config.toml
vocab_size = 4411
qk_norm = false
attn_scale = 0.125
init = "normal"
optimizer = "adamw"
seq_len = 512
MLP neurons of a small language model. Each row is named by its layer, matrix (up: input weights) and neuron, and shows model dimensions 32-127. Each number is 200 + 20 x the weight over its row's rms, rounded and kept within 0 to 999.
After each neuron's rows, "fires after" lists the tokens most often just before its 100 highest values on Wikipedia text that the model never trained on.

L6.up21,214,244,160,168,232,179,185,211,228,207,178,221,194,170,176,197,176,211,175,196,217,171,209,210,202,227,223,208,196,184,213,208,197,185,242,209,208,224,230,217,226,222,195,186,180,187,175,219,177,253,209,213,185,202,235,176,192,195,223,198,199,193,184,205,182,189,183,175,224,212,229,213,227,221,193,158,235,142,171,203,211,207,208,199,197,210,204,205,245,171,173,226,196,227,207,208
fires after: "(", "was ", ": ", "| "

L8.up493,220,189,177,222,232,180,196,217,215,207,180,183,164,168,164,197,183,192,183,251,170,208,220,229,206,173,202,173,181,196,178,176,183,178,219,190,197,210,230,190,217,198,213,196,224,198,162,214,171,183,217,204,216,205,213,181,178,191,220,176,196,184,163,211,235,232,179,182,190,207,220,183,204,196,185,175,187,199,188,199,177,194,201,223,196,165,176,198,204,237,184,185,194,159,205,219
fires after: "G", "N", "H", "A", "M", "O"

L9.up669,180,161,203,220,197,206,217,224,173,212,232,175,181,211,187,201,206,214,187,233,205,223,180,208,192,195,212,212,149,226,216,206,191,194,199,199,170,185,201,223,251,202,219,215,162,186,181,201,217,208,207,189,185,229,210,202,242,232,190,198,209,208,182,208,222,221,198,175,179,177,192,202,174,198,194,190,211,210,237,181,212,190,233,186,215,209,194,167,199,184,231,219,150,204,205,196
fires after: ".", ",", "pro", "Pro", "p", "fil"

L4.up755,224,204,201,184,158,193,188,212,187,210,207,169,171,217,180,209,181,219,207,197,218,181,178,190,192,212,233,164,189,233,209,167,202,204,221,222,210,191,212,226,202,188,180,207,183,192,191,188,170,206,182,206,225,158,177,164,241,257,211,235,214,219,227,232,159,222,179,195,213,181,191,202,166,211,195,161,219,152,213,199,213,176,174,186,195,198,238,212,201,205,202,178,204,178,186,198
fires after: "\n\n", "\n", "known "

L9.up674,215,179,232,191,207,209,221,208,226,216,220,166,200,211,161,230,197,228,200,213,186,221,192,202,162,167,212,174,174,205,228,193,210,196,227,202,183,186,179,172,227,200,184,178,209,198,194,221,196,189,204,190,198,205,212,159,225,181,183,164,198,262,191,194,166,202,210,201,188,207,230,200,187,232,206,187,216,210,217,199,188,185,217,162,204,199,194,195,222,197,224,200,187,209,197,191
fires after: ".", "p", "7", "9", "ex", "5"

L4.up688,205,214,182,194,206,188,176,210,187,230,215,194,184,219,178,206,189,198,185,179,238,183,170,214,236,211,217,193,168,217,231,202,195,204,228,211,229,203,203,221,215,200,185,196,209,221,227,193,168,220,207,198,234,180,186,162,202,221,224,239,216,210,236,190,163,193,184,216,185,246,182,198,220,207,192,172,196,158,188,194,230,201,186,198,183,182,199,201,242,190,189,208,199,189,169,194
fires after: "\n\n", ", ", "; "

L11.up273,206,180,233,204,205,207,212,212,227,197,218,200,194,199,166,203,200,204,165,194,216,172,226,249,191,184,227,171,174,199,185,166,239,198,209,172,209,169,179,204,221,204,185,227,243,204,185,200,205,213,181,207,203,173,230,200,218,196,229,190,200,221,208,181,189,200,209,182,208,209,241,212,198,199,194,186,186,165,233,174,229,176,175,213,213,155,210,182,166,217,163,189,190,186,187,205
fires after: "D", "T", "F", "th", "B", "d"

L4.up692,226,220,179,159,208,186,210,206,205,211,245,223,188,208,129,219,209,203,188,207,209,215,209,219,213,206,200,222,159,191,187,207,180,201,217,225,205,210,237,193,188,174,176,178,208,181,187,198,193,210,219,207,232,198,148,154,186,174,208,237,206,209,195,213,177,212,229,188,196,190,217,199,223,204,197,202,225,200,213,225,199,173,193,187,171,218,204,198,218,197,232,175,177,204,217,195
fires after: "| ", ", ", "\n\n", "\n", "- "

L6.up829,218,215,202,192,204,223,176,218,168,213,199,219,205,204,197,183,187,190,167,202,195,184,233,202,207,188,184,163,202,197,177,243,210,202,210,171,200,194,192,176,196,179,152,180,241,203,192,205,201,195,190,231,201,226,222,166,186,155,203,187,212,172,173,193,209,222,191,205,205,197,243,219,160,229,186,182,215,201,212,194,165,200,210,179,199,224,220,212,198,232,183,193,213,201,193,184
fires after: "the ", "in ", "of ", "The ", ", "

L8.up94,204,201,194,207,209,213,193,224,182,181,199,168,132,205,201,221,196,191,210,207,203,185,178,194,217,192,225,163,212,220,228,228,176,220,206,156,197,231,212,181,240,210,200,207,226,190,210,174,191,195,221,227,201,214,223,213,207,232,229,210,200,179,194,201,221,224,159,182,179,213,203,184,179,202,184,191,217,184,228,182,162,190,219,236,203,208,241,178,176,200,191,190,212,178,198,212
fires after: "O", "pro", "N", "U", "Pro", "S"

L6.up558,217,247,165,190,226,158,199,205,177,221,216,209,175,194,174,219,186,214,196,177,192,223,197,204,218,226,189,211,148,211,193,181,190,201,236,204,248,204,192,184,195,198,168,175,167,169,173,202,189,189,178,191,216,171,212,200,182,200,240,226,224,218,189,188,184,202,162,162,208,222,209,208,188,207,199,204,211,187,209,182,212,193,186,218,188,220,188,231,207,203,206,201,225,208,217,194
fires after: ": ", "; ", "| ", "s"

L4.up526,214,205,166,197,189,189,179,208,228,176,184,179,206,206,207,216,210,234,218,195,241,203,152,201,219,243,238,207,220,205,195,188,192,231,224,185,204,198,229,199,192,193,178,220,208,182,195,207,166,206,196,190,218,165,199,207,237,195,196,216,181,202,189,221,177,175,218,199,183,208,217,194,222,210,188,177,192,166,199,201,207,180,221,191,197,203,190,198,221,214,200,186,214,201,169,220
fires after: "\n", "- ", "| "

L9.up815,202,194,185,164,192,173,209,207,216,190,209,202,180,205,167,213,195,196,197,216,226,219,226,216,210,179,197,197,172,209,205,196,198,184,179,228,211,219,219,186,193,174,193,190,223,204,205,199,178,191,228,222,220,218,188,179,199,169,176,202,191,190,217,208,192,158,224,175,186,197,216,203,218,197,207,153,182,147,207,220,198,206,228,207,231,176,211,199,222,199,192,201,139,167,193,224
fires after: "\n", "| ", ")", "time"

L6.up322,219,217,185,174,198,215,195,218,184,182,194,218,178,223,203,217,178,205,182,172,217,223,179,184,232,235,148,175,194,201,188,214,208,218,192,194,186,213,173,176,221,161,170,198,176,218,201,199,200,210,221,213,227,229,198,196,176,189,238,165,217,201,198,217,208,188,196,190,205,197,206,195,161,209,191,174,211,225,223,196,185,199,191,199,216,211,178,187,203,173,206,236,208,176,183,182
fires after: "in ", "200", "/"

L6.up667,224,180,174,227,176,230,212,210,180,196,179,222,211,233,183,216,208,175,210,202,199,224,200,182,219,210,202,177,184,231,217,185,212,217,229,180,218,215,192,181,186,198,172,170,191,190,189,191,200,191,173,226,215,243,192,189,226,192,185,212,171,195,188,230,199,183,163,210,205,212,191,222,161,217,181,214,187,188,214,230,186,189,200,173,164,240,218,208,213,201,211,206,214,227,186,228
fires after: "in ", "of ", "between ", "University "

L11.up201,200,190,207,207,247,169,237,214,193,202,195,210,171,170,202,207,184,188,214,236,198,204,209,181,175,203,235,168,200,210,194,210,183,196,215,172,209,183,206,237,219,200,224,204,163,211,158,220,201,237,181,206,170,211,240,197,200,199,189,187,194,234,169,198,147,224,190,193,182,215,216,221,193,197,200,216,205,180,210,210,198,200,168,159,158,189,210,181,209,194,202,189,192,220,203,239
fires after: " ", "| ", "; ", "A", ": ", "S"

L9.up811,228,158,193,198,201,172,227,185,198,202,222,190,172,223,157,210,167,200,183,235,211,220,204,233,175,191,218,224,193,232,213,199,183,222,194,207,188,166,228,223,207,170,191,199,228,200,179,206,182,227,215,218,232,195,212,192,220,194,191,217,223,212,232,188,203,174,218,202,196,161,218,194,214,199,196,179,212,194,213,207,225,211,199,191,178,214,177,201,206,178,213,159,231,203,186,219
fires after: ".", ")."

L9.up516,203,188,193,177,181,207,207,215,207,206,189,182,184,197,206,224,183,211,207,222,214,215,201,221,200,201,207,229,175,203,208,200,222,228,182,227,207,209,216,246,215,183,186,194,217,175,177,196,158,189,211,203,243,211,193,220,198,210,209,208,179,183,188,164,181,172,205,165,152,232,243,162,228,200,225,187,200,197,227,209,198,180,204,212,184,173,223,208,227,255,214,172,199,193,202,182
fires after: "\n", ". ", "| ", "\n\n"

L9.up691,217,220,213,193,226,222,201,207,195,231,178,168,193,255,185,231,213,203,208,194,188,224,206,205,226,226,180,202,183,165,182,197,206,196,210,200,187,212,207,193,194,168,188,164,188,198,194,177,187,190,206,234,243,197,168,197,220,200,217,164,212,216,201,191,179,200,181,210,156,221,178,176,192,193,208,184,232,172,227,194,180,166,187,173,184,179,186,192,215,221,243,218,211,180,205,200
fires after: "in ", "ex", "Ex", "indep", "a ", "pre"

L4.up873,219,204,184,184,198,216,212,213,183,201,209,170,180,189,182,213,186,219,187,212,179,163,191,195,218,217,225,210,176,202,211,197,186,196,217,216,214,187,237,206,232,211,165,178,229,203,195,213,198,206,223,180,223,185,165,143,191,195,175,183,213,232,180,199,203,189,204,153,202,245,227,187,225,199,206,195,239,206,203,213,214,187,192,222,191,177,215,188,241,214,199,203,168,186,162,216
fires after: ", ", "; ", "and "

L8.up762,215,144,216,204,213,189,219,200,182,197,195,193,218,187,195,200,205,237,193,214,208,237,225,208,200,185,215,201,171,209,199,212,189,226,210,197,176,178,204,204,196,196,180,224,151,192,209,194,229,192,219,194,190,157,201,187,212,183,192,211,219,231,186,202,191,201,233,167,169,164,250,213,206,207,210,176,222,199,193,201,179,189,200,178,206,173,200,172,194,201,225,206,178,203,200,184
fires after: "P", "p", "ex", "s", "f", "S"

L6.up402,236,190,178,193,226,159,226,213,190,153,188,203,209,196,165,183,199,234,228,233,188,229,189,216,208,188,206,219,207,209,187,187,170,217,205,191,215,187,203,197,175,206,201,192,173,185,182,229,193,201,176,211,228,191,207,202,184,204,195,231,182,201,203,215,202,166,240,181,188,212,212,185,194,194,203,208,180,182,174,194,208,130,212,172,214,214,186,209,190,229,214,193,211,208,167,218
fires after: "| ", "\"", ") ", "\" ", ", ", "3"

L8.up290,206,186,195,200,234,206,214,208,171,165,196,201,188,207,180,215,145,235,172,187,191,205,200,196,210,215,165,188,197,215,187,186,210,183,191,182,185,220,206,217,225,175,145,207,196,172,179,184,184,235,176,220,170,215,180,185,184,212,202,189,156,205,206,223,223,192,200,217,220,210,242,221,193,233,204,191,210,229,217,197,196,201,183,206,163,180,214,147,213,215,194,200,197,232,160,210
fires after: "In ", "in ", "Th", "e", "es "

L9.up102,212,172,170,188,220,174,230,183,192,196,236,234,187,203,179,223,178,209,179,241,193,233,212,217,172,221,211,224,209,242,193,190,179,230,224,191,218,175,219,217,229,161,199,233,217,209,175,197,212,237,190,220,223,180,212,182,208,206,227,215,218,198,192,180,203,182,194,226,215,171,217,221,218,208,198,194,215,212,212,221,180,208,186,186,185,234,180,218,168,203,175,140,207,217,191,228
fires after: "|", ".", "==", "===", ".\""

L10.up11,178,200,151,203,167,215,189,214,215,190,212,239,182,169,218,205,181,169,204,191,201,205,210,196,174,233,187,209,183,226,181,205,214,215,208,200,179,191,209,164,184,206,202,194,179,167,177,221,183,243,192,195,201,215,229,165,184,191,227,184,191,201,167,158,200,224,170,198,179,213,208,204,244,215,204,184,204,168,207,198,195,207,206,202,175,244,151,211,178,211,213,219,224,227,182,223
fires after: "| ", "(", "was ", "|"

L4.up628,249,205,187,191,236,205,186,207,185,183,224,216,187,252,169,231,161,212,202,174,221,202,181,217,236,222,191,162,178,213,196,186,193,222,220,201,222,224,196,191,232,185,201,238,191,225,191,208,174,174,193,174,234,166,161,176,198,210,201,230,184,217,177,220,204,175,203,179,182,243,190,203,213,203,199,181,182,184,200,205,215,205,198,196,184,200,211,207,227,178,184,188,194,193,187,235
fires after: "\n\n", "Team ", "Date ", "Year ", " "

L9.up85,214,212,213,172,211,235,207,216,193,195,188,202,179,175,191,192,189,175,158,224,215,180,215,180,218,211,216,168,190,157,179,186,198,204,205,220,202,209,204,172,180,202,183,229,228,228,198,201,206,203,214,237,235,200,231,163,187,208,219,175,216,216,186,211,191,172,168,191,214,223,210,192,160,197,198,200,217,204,209,179,194,201,176,169,178,220,210,197,194,213,200,209,186,175,176,225
fires after: ", ", "in ", "to ", "at ", "near "

L9.up163,205,167,203,193,228,182,215,193,175,218,230,206,190,175,199,210,169,212,204,209,239,222,207,222,147,174,213,213,199,199,230,226,188,211,203,179,183,170,243,227,205,157,178,205,230,222,180,204,193,211,197,215,227,180,238,169,200,181,200,208,226,172,209,173,177,197,202,232,210,215,216,229,212,209,198,186,182,220,218,209,211,199,196,193,180,205,199,194,167,184,181,152,183,211,178,182
fires after: ".", "|", ", "